Weights of a small GPT-style language model, trained from scratch on English Wikipedia.
Architecture: RMSNorm before each block, untied embeddings.
MLP neurons of a small language model. Each row is named by its layer, matrix (down: output weights) and neuron, and shows model dimensions 128-383. Each number is 128 + 24 x the weight over its row's rms, rounded and kept within 0 to 255. Numbers have three digits each. A neuron's up and down rows have the sign that makes its largest values positive.
After each neuron's rows, "fires before" lists the tokens most often just after its 100 highest values on Wikipedia text that the model never trained on. A number after a token or word is its count.

L9.down208:121121131170168109105134172146117165106154134113107122085102148111168149144116149142137134117121138151120111141130126108104136120175114122108083150111106132153118121149134115141113092143138103109113138155133124082118126151183097101152124160094106120136102130195133109157167110115105131104143165130118145114136120112114170094145119066118115109134161097123118135104134163143140141095139132116144112159115146105143138135137131097177098101142151118079118117144106138158158142180119133166143122132143140144097124121113115091144136143162130101135102146142125106133157094108120131148079171117136103151123167129102152108115099146111091148073125130131146074168105148159109128104132106140131173150133076154104121171086135085164154100139123163057143113132087124116143123134109148
fires before: "3" 16, "1" 13, "4" 12, "5" 12, "0" 10

L18.down970:144119118125089142136127128135132156171145160107143132139141136136124125090162170128164125122159147111104122140084111118116174095141104083125155148119138082147111097130138151123115136153165149103135145091126135095128143138092150114081124132113152123131110124126106143128135163092169128125175125098104146118123134067094159149095101160149142121113160117136124143162088118155140120134145120129188112170135134125102131129121102160088117183122158116140139098100164134201118099163166141109115126169110128097184151100127123147084137151129124118141113121144124103129116123141098095125143121104129174113111164112113106134138106119164171127121132098137109116121122114144151129106095138093080095117127137156100139130125121097135157145146154134105134107084115125179094112120138108
fires before: " as" 70, "s" 7

L8.down204:150135125147090092135114077144130137162135130106129126154131145142114093184122131096132127179099119114129138108128118158093096103135131139133117132098133097130117129143125130086144097069152156146131142104097141128167124173113123094090126122114138126114096167153139134116127191142148125143137166133137120133143129140107101096128093128138136136165139081148151167129157110062117125149104127150050101126139124138107113132141116093155125146142135150096118117143156102080125114143163128090092177153152104122098130132128160097099140122123161118113112100126161135116105105109133132111149151109126107081141114146120174160162178131129151171149161119160124125119131135119160128164146119121094160113130097177120154067104133125145140112162124127112077151157151121104114137146121148
fires before: "-" 32, "\n" 18, " " 8

L4.down777:135130128102125112129125101143123093122142125128134156125126141097148104120122111138156089167132143153119097070094164119134085133136107177138110148140124153112138140097102106129108126133126158104158146078142126121111126137132130161179138124173132118126143138128114122118172158145139101101127125166112121177135100080134162160100116140116122105126112120115128116056090150121154127110141135113089113160117142132133161097124107123132127157128122168140140182148142165086134191117132111044108114125131101153094145148114122137092144133133131154134157128140102084169155143126090185137077125145081106113142120123132141065161122106136147163166130123133076108152106091133146122130111133128136096105115143114152126114122086118132121121131134101135154103131123140123090102134137121
fires before: "0" 84

L10.down851:103129107112130112138149109126080126130090125139127105117133132125143181090100145130178151167122111130106093184091148134151123135153143154117195133144145161083085168131150129131134130141128130124080110113132097162109108192109141118147147117146118068167130138114156165100139113113121122084115141134080085164065138105143179119091121086108131101096087133133123143144154121145122135144141111150145140189112148135155067056124210133120091192115143122152158128138110124107153134097150126112098111133145138118148123131159150119141126115096116172155125160126138072146125128141139108118113109152145118145122122161110125166118129119116145115148129176124126135131112107128115156128116143145164133145158143135134151162124164177136104144118155116126131124144099157128108103097088123
fires before: "0" 27, "1" 16, "2" 6, "6" 5, "lution" 4

L10.down493:091118150120081128132150140155123128085107119124118126098117155138106140111158116112140100161141130084122090160088105096119161112175144139119128140102127147125094122175102134128098156094110101121171104091163115180129139149128162108148155136104137171123121156152132082125142159141134194087131095169072104117126120099096102161090121128144108125171154104111145141115129151113136160127118111116110107133121161133151101138140146151150158127124154127135137103148122153151156081082163123111139092126149150115138127134098126179101121100098138138119128109133137121175125162133140126115096153131155145115107125150151148108098162115111126152082123150121122129152122211145146160133127147129110095133113125126079119087154108121144124135094126116109133161178164110105133107121146124
fires before: "1" 18, "0" 18, "2" 10, " with" 7, " the" 5, "3" 5

L18.down699:135120099110134102112146153106125131130152165084134113136110135119156143125137119093127128146122138113122195130142154140146115088168136127133100107145124108143164079085090086122107129136160126158130100118138125143166133117151162117121093130149150102106105154108153154130142129125139117087076122156155149145143131119111146138180098121147119122133121143110149102184099102154150122143150152111117160112130116149159150145117163139130106136139094089188136111112111136085121114171124123119137129108131122153102170095148126121138156130130130162140150141114141103114084095108152099148135145103118105127134136128149086047132128135135133147099109115128116093139115121153135125149098126099081152121134140144139104112134138118071150128089149110143134071092113091104112094138090096
fires before: "8" 57, "7" 29, "9" 6

L11.down517:164106113143141158144129157103151167106136110141139192132132125153129084145128149148104138153112122117122131093103129123186171075099102145114116128136155115152087118148136143140118117123137107116094166110089108164131135123084132125166131072176109141180140088179123156186098181138118129134117134135141133149136104114168133130129119140133145110146124126117119133117071148172156129149089104094152091108124100125139108145109128101114135108147129124111140119078134186255107075103149145142133139120115156130117106101094130112090129108151130153111115133120149136142116122100150073073141101122149151141138123106116141130127143077125132129129073146145125139159127127148104142094127102112117135119113057107141110144109138116125143143108149103112124168151099114095148123164176121
fires before: " |" 31, ")" 10, "–" 9, "\n" 7, "," 6, "." 4

L18.down688:088158100085159110127109149118151177170125088128111134110115099088093124140109118084134098123129130126153158139140148128149126127119115134157125108123137114120103134084137110155150152109126130167141110122122110132124156152146124083069152158103099189121154204084113123144165155103185103108137135123157147071085153114112137140105137124133116124094137140148125111087131118110170083141128157059125157129107135126140135123139126125102134111130102133132134174100164100200123141146101106051127130131118113146148116114147123120108139130121104128119096112111142153120092118125097108141183127133164101100141100149094104140152144147110133191098135152118114127109081132102125138155117141099083125129173118103102126104138091118131146115151141147164136121143144110141163107111145138
fires before: " |" 27, ":" 8, "\"" 8, "\"." 4, "." 4, ";" 4

L18.down433:169141162116128118144101152107135124092133176065169145137126096132117201109193121086122135141114157136115154125125120125139123130145119106167095138146122148139137140134120102120161132120125140108131100096132142122149096096157171116110081120118104115128131089144151134096108111104125126142163108103134102111145087145136124135121099165149126130143082133097121095155159178144135112122125074141102068154142158117150129131094139135161122148132114084123138088152110122105089078144114165137105115147109112159111120102146096086150151135142082108146062112101095128131144157136124096152141114093143116136160116128117145126097144139136154096193100149141138115117137141177093129127109132100081117123129103168084135142082138116139138142151134148111146092116147117127119101140124071
fires before: "7" 35, "8" 22, "9" 8, "6" 8

L10.down444:098099137122112146137145144154108133110123179172088107131101143103131120169124112146115103078118163125130131132136177125107109109094118132143126098122094135115093134145098116130147133131180176162098139108119163132118116088091177140097139112147112166120114139121111156112123138092112151126146150121133126088110157131147151110120107129128135083144158116134108173096135133141099167158168106062143138133166136116166124145166115142098147100105146144113140125110132130128120115148164135120141157181117131079153100156136132166155147144145107114143083146136123094122097181127101111095134126103133135099113155147120124151120091122046132125097116074134060152138108110155108111145132129128075130056157127134142177144138151103167156152144126130144063136123102136114133111139122138
fires before: "5" 41, "4" 30, "6" 15, "7" 7

L11.down437:076160137092135137123143141107105129159140174154117121107140133107114115137136131135083107156110168137121166153158111170129098132151153149134108150126133141116132128151109180122086088074145150158116140091139136107115133142123166126094084137142144144162123110065121152128104136167156105134133114111157145108131147138147139112143100138103111123085140119118123182130167167139131108129118121109124112126152143162095161178121115142108156140134177151106150117149116108133138157179109138086116131161096131155115115142164106138142133112095125112102139138137137115125132119110156123153109192100089117135082130161123149141119137172127129139174103103150157135155080099146109149164119065146170159121145095100126149125141112132191164153169131116128106099157096128156158115152117119
fires before: "4" 26, "3" 23, "5" 20, "2" 12, "1" 7, "6" 5

L4.down321:155124141136175158155134095092099131129105121159147134117146118110133133128108152137144153163132150129105103136125119130127116118130131159136118166106112101138127144118143158122102161154103125091130116113163144121141131119127151215138131101149132099129141110122129139141150123113103129131110165122127060143100133123135136089165172074149143130147116140157153153123125155137170139135162104158070150109137125091165199132119051160141099127106119139092149179118106167034131140083081089118134123129139131129100114105127115128138109136100134119138147116170148095159113139136128158132140144145139130153146147088140114077131147145114179132155109149123154143150123110110157147095135130168157091138122170124158103131146121166141072142108125149122157101104164149125125121117156140
fires before: "0" 58, "8" 5, "\n" 5

L18.down310:143151101134131143122168132127115133128135124092096142113113114136134180101126122094120117109108116169093140133149127121120115098145138145157138139165105149086115148115152124090112140134134103122151108162129114118144157127137105149069131115117162105111207154197141130067103152120134105127116098145143160133141160110105104111095089148111110127134114098119125126132087127114117125114100144132118141127188088138147088108065138134147120154142123129095155122132098153150094115108137120116093142174094155130159090098141147120083129103156135126134140142134140112117135143111123141103111099132072140105165117116121110114108123147132090109135106148118137083128138112121151117174126146174128089106117212129128157119125166115137166122097131143118115145098105126109140145105123127
fires before: "8" 71, "9" 7, "1" 6

L6.down14:085117163110173135152107090159125126094147156133124125114146101105144129153129192170119140143131118135090104143116118100140109148134142105148132132124082125117109137107127086151119129146121102141164095140152132092080124129133113181155094086134064148121165141149163128083169115105093097122112141101129132110083152086107102106098176091137101104149138138093104133113129152108136164114133136131121169159141144121149165085097133136104101117103104108138155116118157147044103114147118103127134177134105159148084142111122148110065106115123142116133140118116166136130156125149133155134100113113120136143108118156124099137131103086106140128181124149151112106170151128156212110118123113118120150157134123094123143173133109142143143119120116125123143116125115165144128135168115171
fires before: "s" 67

L6.down227:151123126064127118157093100098080119134114152132125135119109112147123131103134127170081139154133139135125145113147137062107099146145105131112163148124152123071125120155106112112152187094164142126117114136144119076109153144147141115089097099124076126112159136095147110087122127107131088106186154116147137121086173125088126083105127124139157109127102092094138119134095096151161137149161125120110146123131173155135114136158131082138092127108092118103178105116148138104135104165125164108126140119130164134112085113129151163155084127163126145101130154110121097132130134144132119169106138174126149103099088155152188132097134084127147074124120075117131139154152134136134143114073116113110134106120146139141140059158123142115158115130175161094129130157125150118113131116129141
fires before: "s" 56

L4.down342:141170107156089117113171135125163121112115130114143147134158128129110124135151118159137097146172141119117103115133149115152093072120144173176104118153122181114156158090098106125136152115156110090138134108129173171132113110172176154112099112154148150101166125120127116096125130123129162138130083142075131150164168101097138127120094148136150118158089121091123181100133134125140145113126119134089109119143113127131118108119138108143127131136112124145147191120153127072159131104151124115145116115174133110126103145133101122127101109166116134144114149147125106127175127147076151140078147141120130101130103102122162118118098120138182123167123113082148144118139073129129146157098170100086095118111122127133099139127159130114115119111160120119154129103142104087153134199134122
fires before: "0" 73, "%" 7, " |" 4

L10.down943:145136124117112105133116088093104088129129152151112094154104126107106128138116146102152096149148140123184101122142158081152089157100125147090134096117121160109124091130120124136089153141098108138136127105122173132152162134145158141145143142142142164110144122145111175110138130123153142150115078128088119128136103089124101134107117107121143146102151136116164160073146133096155119152133099131124113141140124094164164202141131183135160150130148153092130157146135169132140133089162143103090135139086111130100118116125132103146155105148118147113132145128110112141146148116136151147087133126149114126157134153120143109149123167142115111138111118161117106110174143142129136112121153161135104109136120142167090125083181144167124131120153174165154125110151162094150159136112162
fires before: "9" 51, "0" 11, "8" 4

L18.down1002:154121118118139154135130094115142124131100143105142154136107123166146127097128120148122121140079144132105121111132104127138157089115130110187143122122111128136127144092118131118113120103129156103104169139141149131143085184118090139138158150140117110161155136141139118126136122154176123140137142139113152146124126155168107126122112089109132116165115101081098205118140131147137093128102149139121135125150115127077111114112107101114161128135153140138131083101150154148126115158163106103125136118141135128148100119100111159101160132136125131118065131114104148065136108185074123110132156123136117113111107127114098133154115126089071136132134175130111106124155152119149135132138157163099099072133145188136137106113153100155128153140169103145122135122108138128150141139140085
fires before: " " 65, " the" 5, " a" 5

L11.down642:166124131120100136122127106110129132151139085109147160159135130140071075126110113147162144130154105124112107123094110102097131108084126159129115134086149146148140116108143072103174153112132147117079126139117119145145122141150136116135147096091102123126101118131128140102101150146112109105147088119086134154129111115109118109091115154147163110134125164133094111137079108147157121091095124179086145164138114109104091084145148111136114134157109125174160133107163162114148155096123140181131147133132139146152152129135150119173142128111121124147145082141109089129102138121132091117131124130086129150135137066119134173136069087114074126142121136131118117124115120151102159126143140075131158118091137150101107157131125100096086096117141156155154150137118114073136077144113101
fires before: "%" 26, " |" 22, "6" 4

L6.down1020:112110116171152166089136089119167146105133142105148160111121135133150108115146131121129115163129131142088131115161092168101121111147116146128128123098156109083095108162133147104116133118063135146153109129130105142147142101114124145120116147104148103137153166098095141130113150130148129131131130191122137137128141125128124149089142158106158119140123134086169101128093156162136119120137127135107153120169119115148137104155116112089125148141117122168153134113113094112161114137106126122100140155101175128166131125165137123137143133101144132135167136137116125202124148160146099118105157112068148119119096116134094148124110104137121131086123157155083088154134141148094119099123129120130159191109156107138175136162096136138087076139155106120170138102120128143175160160176124
fires before: "0" 15, "2" 13, "8" 13, "6" 9, "9" 9, "5" 8

L18.down384:097146155094134147096134089104107143159145141132127115163118129105102129098101147178131131158078147122120154115134114115107109095158124115167161120148141096128105124164116142102102118121101156122136147101116136088126085151066088158093126107170105123131082155105090135117101097165167128143118079091144111126144131067162107109099090137146129152113131150164082145092127138115094118155152103093114142125123141173138138177110150118119140083125121134109160141155103102119112121084102106130140115103101141128154102142115137168142114110078133122096146157130120100106155153116128154094110138113167099156133146162141128122123107134144148119163135128137125162152105109150122140169148123169132120151142121115126138115110145145147167104123138136158097146170138104136153151156114151
fires before: "5" 33, "6" 26, "7" 21, "4" 15

L3.down161:132172106122158126147157125147127107118149105141126139114116144126142085115123132128133141119171161142086075160117122147134137126118157176117141143125089117070130135139128108086101150127140148084135126138101137148084160142129150138162137149119103172123117103128113119116101150155159111143140126127118098165114139122151132122108151118152137127141132146140184138176102162058159123112143111144171129134147108128122119131124084117085158150149123152126136116176107100188136095104136076157132126118139151117105121117181124140121128129093115141168164135122110128154128134137186126133129144075155122090101152119097140133103081159089095136124116091119150132136123109147142128171123188164113144121165141128204133087169131145132134156112133139120129111105133163132132098126154114
fires before: " was" 28, " is" 21, "s" 8, " Go" 7, " also" 5, " has" 4

L11.down364:119132143066138138145187133120130111142093134116115168133139124116134140133139138096134139143122114112124126127129113127120185151121117109109158114153117136133071120144140148154137109140106115080106116113178130129110191123152149140158123105174171142173135126127140183101138113175145132138148164134133116155150098102156126122143123130104129155125095111112128147174116139145138113137166174129152170112160149099133130116152147128140149131126133090122139161193107137238144106167154121174134149109135138124154121115085124103120132141143152155112174099100118126110136114134148129138147104111116109125150058096148145105114138126131144113116135120133185096113117087172160142124151099148167135098117134122121129123121122120149140111081104079101120116092115167100092116150144068
fires before: " " 90, "," 4

L10.down507:132099108123114108159099139136128110140160126132104138091136148126110139173097108154121150172125140115143109118146165100112142100144140145096098101084124107095085152110122085152116089073125128137104102099170117116090128116149142114150097118121112133080128130150124129153155108145134108110103142121150130144115109104069125134123095088122102142177136085100138162138138113124077148147111107156125121120117170112095119136126137103163109153130157149134137139137131093114130114124100181118135118129090105135086134121126108153146118122158141122124152129124094146147101117121180154207139109132145154167087114152096119120138132133130131122138155118154118118129103131167144138133139075125136148134165128107131120135105090076106143134137124085081163123134136147080127089196115129
fires before: "s" 40, " |" 17

L18.down706:129097151156095132138158122106136135131142118135145122128096126108130121151109153174153115123151129160144130115143165123103090095173116123124122121140148135105108112128165162139098169126102117063138107120136147101126154133151163116116104136100110072087097113131118130115110127182109136133130091098136128139125070114122133151135127118132133143146086186090087137100107101130122165106091085136126132123117123120137143138099130117100136134159097122151145122139121123085139118106144122098095125116088116137156129078169137090159123151122151146090141150105126067125154133090130177099093091136116097132157044115128102150144155143130087101123100123129134163138152131129158141137142064148123084149137138125128118142154117089142125109128152092171136117141155123127125142170112136
fires before: "7" 56, "6" 32, "8" 9

L3.down664:128164112119162163123149102154112141110146102146161089133144090119157095085109151113170109133160103124095115105090148149141122124110136125110121127117116137078120170147145127147107136151141129102129104130087117132106143147085132165173135117139125104162091113123146143105112148136156095145113122137120101153112149104124136129114142118117123128147130176112151103141115136117128147088170110104190113139121120123105135138135087113121137145172133163087114078187135088145128121108147100171128127116148122119128116137155159154103105095109139130168206113111134142123122092141156134125132124074155143131153166137113142127159099132090093134145081101117138162166132112166150159151138145148112140079117104139145120078136137095158120141110147140116146076112134137143101116137166146
fires before: " was" 22, " is" 21, "s" 8, " also" 6, " had" 5

L6.down136:083141178139160097178162112149138112098128125142137137130148108119150113127122128161104124145152151145090113148157120129171073114136115172090144103165134122108177143129097127090122119127122135135111123126136133118058121114169125156125141125126119145105130114099130100112108143132085106151132126118139082139089114110126149112145140106120096113131105122121113139108154140157167167120145115141143177112131113131135149082118132128169131154143091115083142096084142117151088112109071087109143112175098098116109134097109118108077178142154115140103147174099110144145127143168129160122117142098143128128156111113168192098150099129118131115140110114163152126094144132148128120128104141126147105136126146127153111132169119099128145118148101180077147190129136103122115142159132128
fires before: "ing" 23, "ed" 22, "e" 14, " of" 6, "er" 4

L4.down435:096136176144129125136114117133161137093117149085084182124155120179123116116118107160141108138086086069147133094166141096098124078128109099124134110128146080113111140139108147146147175114084147096149151110092110157148181112125074112132144134109114161119138125103086131125146150106155121101117135135089095129095088136141163119128124100131146102135160155076138125131092120132152142181148110118124147150131108151089122116105134094134172110109173112120129158094153143222118123146105158098126144153090152102144154103146122122130129083117107108109125105132136105124094103194105150112180154137137136182088112123135141122083085138092136125146123106112111133125112129132132138102135121117154138126160123148098142137073155109095140089113120123146099140135110143104145094145124125
fires before: "%" 29, " |" 20, "5" 7, ";" 5, "8" 4, "2" 4

L4.down943:099167180135088184127160115115145154145105134105100159098151158164132129139129107144141143130107106091129098110143124112126131110162130103110122103103106108138145138138101152146122167111126093148171131134129158140131155153156083119131132106140167131121131134120104107102129118147188140140138149140099069111114094141152156163141115130130129094127116121099144135114101127115147167174159160144108134113154097167098164123161132116157131126113191107152124151071150122132108136111111146117134096160131152153159146118109083128130110116074119104133124109134155089168140125156109119138203111125110113183140115069119127166115092108105132142098109115140104154102132120126135137076105126157126122151120147129110135186105132122135133095097114178110147112148123137107118106113116164
fires before: " |" 27, "%" 20, "0" 9, "4" 5, "6" 4, "7" 4

L11.down264:125139158096136150112165160119122131126117141118139110143169175113152127132115146148135150155180128148092089121148133135149061145104111118140129107130121150106135124131107124145087081121190120134100150078149103076137153121133174142142132133123162145108067131152136175096104137155114128123123155137138131167104129160135157161156140143093125133107082140110156149147136185123148132179151105129136099127084146130136138133093080108131173109102117130081127141144120125120118158138132124135134098122111119114092147093161136201104169075195177109124121098106124145145143106155108175118126133156125119105143104166144126124090116166100120150124120119125158118166172111110118107126107143084136088153142091106134106122124089122102131129144127139155111159134088113146106088158128102
fires before: "ed" 20, "ing" 19, "e" 13, "es" 7, "0" 5, "ion" 4

L18.down565:121082167145113126149133106104123138100141188148123124137149113122151119146121138117128109069140156138131113107146121148112111134181108153110159154091101154109152121112159118101157081126097159100122144137097159096079133111121101164114153127111094103111111129159095109125144124142107160117151106154102131119123135141139126131135135145109135124117146104116130149114150130147084105143155121099072067116104143141142124086137133134118160124114131131133107090097167124076117091109148117133168124107090104117106122145091115163099154124136135099136135128116122135144133117131092110131128158174148115126143153117105152135121116139128164140158150164165120107134121115131150132149117131105114076121139102180135140119098156140137097105133142098127117098073115152166098127131148165
fires before: "4" 36, "5" 18, " |" 15, "3" 8, "0" 7

L8.down618:086094139143131115154110116133154112112118135142106115123138109124141111112103170151131193115110125116150130139123085111186100133139106103090110099147140138114147161135127138141142183073134083158138105173123121156159134121155101096158117142158142162132119086150116156115149110120140136131107154142155103117147128105057104111132131117151123138132100095117146114090136153118131160124149103139124151168135139082121135114092119078163111135090098151100123123128102073098126121144144151126088096165121172121114131159090109110101096132157141106136130107126129094126100153136185123145093131160163106108101131110128105112130164114114134155138107162123121135154117145125084094089101114151126120110111125132135083147117089160174128143110133098117109098152159093125156118155123151
fires before: "s" 68

L4.down425:139161154135163108153155116090147131164120116132106166111137112107162080104182116103137099107113168099108090145090128150077129124136125130141125136123174148113153202153161152145083136134110115093104170120100113105141147143139142131134114124170151172119130124128145107101126098127136123136113099165134164124112084131157151145155106148109132126161099133099136103131133088156155128115132134121164078151120121119146135100136114189152093154117109127131117124105149135197131119155114117150069153114117124133140150118129094138153125126121132133120139133137124126125153117117128107159170168076127133170144075142099097135148115124117173153155120136140141154126157114099134183118135117098128143119138150161115121200117119134089149144111160159096122093119130102148150133166089194
fires before: "1" 20, "0" 15, "8" 13, "7" 10, "5" 9

L9.down42:169137112113143125157183132142122129153142175143139104109093144129147149075144136093098161083113106145086085107085098140132139120107140106092117138125169120128138108128156139121150116108140145188103111101071123104132158104081149128139165149121108152138123125087169122173179123157164138136196116162172130135138142160097165167107130133143144145141158113169115118107136103132113140130101110126123094098141133139125137129130132123168118125118153123097127117092130131154096104105135129073179146117116102105137143122084093112099147103130131126132151131121134108098152148101147123118103141099191110108105124140101117129117083129117160141167137094153082153126131119123139134108137083140112116105162147147159163100153098093117152135121164156097102130111094131119148107134083081
fires before: "s" 76

L18.down264:139162168120147087084129152138146106172148092174110156122137124125105138127122088114130124148146110080105150115136143115100141131153127118105121140135123117114141139155068144155139133125127111133169121112108115153112153101101117110112122131104173094112125125132091132096147141147115148132126125144132158113109133127106147129106115135129129127159107188156124144120140174101090121121137091106097114163110148145150096122147137092157098129146129122177118112151133153108127119100127057165147113129118119108086111137109102131141144128144118078143135153172097140126117117139131106141149115133166093164160130133132099101102107087163151129129138164106140092121122163118156162134120104112112091077109090128177164124128104137095119111133168131118128126115095151124154094143112147
fires before: "8" 12, "7" 10, "3" 10, "5" 10, "4" 9, "1" 9

L4.down363:127090116128081121134131096112160132127133117147136087166140122126122166135128148112074155153107117149133134146144127131128163117145130107133144151128111114139103145150110144138143089128105117151140153148169106112132131082131124133095140142143093145150133128139157131086149150089097149130130101086112138166115111131085118128139136130167139147120111159124114162145131115128142123147117133131157119144144090114150130132118125144104090110151083110136118125126134126205128088148113136153119102136076110096169096107098109131124127155142124138135106161136112147159125128133108107186136085101125114113112123149148158149141109139149108106150081145158211128112129123140189154168088136112088127092125176081083187131171180058147150141131125163188125120097105096172114114108089136
fires before: "0" 19, "3" 11, "4" 10, "7" 8, "9" 7, "1" 7

L3.down803:135125088146111146139137127129093186153120114125154094139148146140094086130144135163127153136140094152118149075138124161104143139124094164121101138111124154110135164100105147134102138143115090097125104135160112148095152116165108140104116153112108127087134088098091148107131131122113124170122112134168144161165122104125149139129171142145136135117108119124121119147107161109104094101091158120137150105120123129083141159058172127130120101164095133131169142109119086125110136199080099131127113136171158131109089109133119132136107119122157177124135132123131091101137172145092140113102127136103117167139118116123093159101111138144116100119159160141123091128137092156094078115138131150106108144112121147126166180148137132097140095140129100130129148123151121115150109146157079
fires before: " States" 26, "3" 11, "E" 7, "W" 6, " |" 5

L6.down351:160133150144112116138154097129114151101089142146117098101130156152155116149172163113103162123096148113130116149087090129102135162105092116166094138131152085148139075134126152160113097112112098154078147152144129146139145140127166132135127146109086129159141124111157155127147096112106143138165153114154136159123161126141127127153132137132134137131160110130092122091125125140118101122133156130135102156081087144126130107161118110157167111128110138133152096136132170225098143118160133142178124112158128098129159104087130165124143141128122149118137139133140131126166108108083107127120073149121119110142109119122141123146136081133140142157197143141155112180155109144121104123125133133145105093120124083120164104112093122127111140112098144148139150133106144145104097132131099
fires before: "," 32, "\n" 22, "s" 8, " (" 6, " " 4, "ll" 4

L11.down953:110100072128148122078106136142131146137086098091101109151117166118150088108149080117140127137140107113135108095098128141136129118159129101097093102126150052112149169122126111146047124122133088119136165132142127128145138178185099104139131143134122127138153129149113117129104139168086140123120136141140100160109144121128174109160153126101123140141109124084169162111161112132137113123136123170148111105139142139159129134142133138132117153179137138139145119132133116181143124120137129081132090097132125123108145148155145091142117160055112108154112112165142113158096135137112125101066161148168134095115129111145144126082166128112146155108110157118126126177108155155144102154130116101155113107111103160127095132160143110141155176130172114077143111167148106172078135114127117
fires before: "0" 25, "1" 17, "3" 14, "2" 8, "7" 8, "5" 8

L4.down811:142118129115118088140145080132127105124158133104139152137116124087129102121117109144147073135117142161132100102112144135152102149123132181111109120134145151117155155090110091141113126144137124112161122082154114121107110150175123166161114103190135136136147141130118110112172140143127126075124106166129130188122085061147148140127091149108128090141138125113151140059129141115138148124117150114103140152140152118150162097123135116115121171133123140146123169157122126086163186120129109066101113132109092156106146135120108124098152136150131130155170104142104086152132120129096169112118111140076108123134122135109134095167147079113151150170122135144088094146100111117155135101090104119116109102100145112134148143136091137116127110129144100145162109104127119118105081143137123
fires before: "0" 46, "8" 9, "7" 7, "3" 7, "6" 6, "5" 6

L18.down586:102081115125119127146131147153084146129117105066129142107123097113117152147144167092123147113108114169161098123170085176115132127110138159182158136113111107114115131108129132085086155135133119107133136078127102078090122112134142106117148139128081131104177136153077092118092120106168160159118150174156147122125129121131131115139140147132109113111165125131119161113158126143158116123166145114133144134107134138104172156113050111141113108154115124135117091151158111215103127148108110116071135159150147126149119133153097109161134095130143121145118124149113150139138121141131139081119150086172111137170120122120132146128081137159113186106167133098104133135129136093129143130107173140128104123113177121140150122135160160138176140137163116161121099151120132100109118121137123
fires before: " " 89

L10.down177:137131088097123129118124106129126118088123123132167205123115102096166107110153082092097162120100143173143106126131149101141097123121116137103146136126143111106149130158127147126133128132168121164175117133098106130144101142137110099119138161138151121147104153100141135171102156106132121132101095156161104110117094153148087169106164120125130087172092166085130133103136118126125109122113156121130099132126145102168118137113124113135118178125120125131117150102156097127122102126191122130149117115129090108112127113143115128103151141110106099130128136147105148124057157133115096134101150113092118134167112153140132076137101133124081127141135125120078116128152130121115137165105111154102096136117109137130189103157086130117134101133093111086118107113118158127161153188128136
fires before: "1" 24, "0" 19, "2" 12, "3" 7, " the" 7, "4" 7

L18.down422:174120166147164114163108155132080138147131100092112138168097137120134125115116140170174148151123105142164130144114140092131162141179111117118132110098133106100115139121145117120117094131125132109089104098090143091099144154119120115150139093089106117121112102136113144160162131123156098160146145140132153130112148104162173141110126101196123089129123162144154131115150154165134132133129112145115145146087137154104099129145083139104123115123108145135160116119154067107113114155128132162117158087122142120146102119077088129096138147120147149127114128118101119170121080116095128130119130111145104120114188159097132193177119134097124138120117129075116131081077117141101152103145116128135111067145115126114134096151134135126147101125144149082116147105135131142124135149120194
fires before: " as" 25, " by" 15, " to" 14, " with" 9, " in" 4, " on" 4

L18.down673:105159100115083089113147177114126092110103150120127097115128086098126146119137079129110111136089110154146148144140083101116159143107106157125116140160114093136125161174122121126094169096110107132141107102124137131102084131129126116103144142139134141132125141131119107109137130129138119111127126156100108101151092104139100158127105190151110125148153122146119173117142143120101094163120104142121119116124143148122118117133103120125117092168118156103151114133107130078126097123106125074109080087096130108141115168114120121093103121158162084132153139154138124092104164163144136091082141147141130118174105157132115116199130160115147079152158072085124132137088091162135124087143138139121113129094114092141133147072127134126127079118137105138123134144089144107156153125126123
fires before: "5" 48, "6" 27, "1" 6, "8" 5, "0" 5, "7" 5

L4.down659:144153109120116083137133141132074093126124086152107149115121146137156105095131173125105173109131159112098104129140100149158128127167181143150117105122149109090104102190134130103100147105147103123127127129105109164088169182106161090134138130156152153128124145108139111129103151176144109148137105130130081173126142150169116126181125137120162190183107134136155148132120140101139152133151110127130139128142136133130129141152132132098152125122107135106126116149121140210108095134148110152173123134157105094122125151129142144169111118114131159132119153157120114174135130111167116119123128123089134120099149117120151141080078142108147088145110102113100126144107098118114059124088174162104139099128164105132147125170094121167162177110124136112114116088116151094124136121115126
fires before: " was" 22, " is" 20, "s" 8, " also" 5, " " 4, " has" 4

L10.down372:129159120125137112115170099099150129129151128083138133134142120159142125113144136134129141147128138148148134133134121133123160152130133143133097119113120096109157133142143125100115095100127126127165123127108143097080169130136118123092130129112134114119146122114127127164112136150154130149095106184133118085143107119120115150159150164142127102146132182109112135152114094132165102136109164148113115073094086158106149120175091061146118118112112113134091159111157159148101174126125125132106123136108101136135149095112125150141107080116144117099141143150122137161122118121133131097158131084155130108149146148126148114095152138098107119115102150073133150140142102135151121137129142188114106112139119139144124111143081104107089052123107141079130139093118174108145146096166133
fires before: "0" 18, "9" 12, "8" 11, "." 9, "7" 8, "3" 6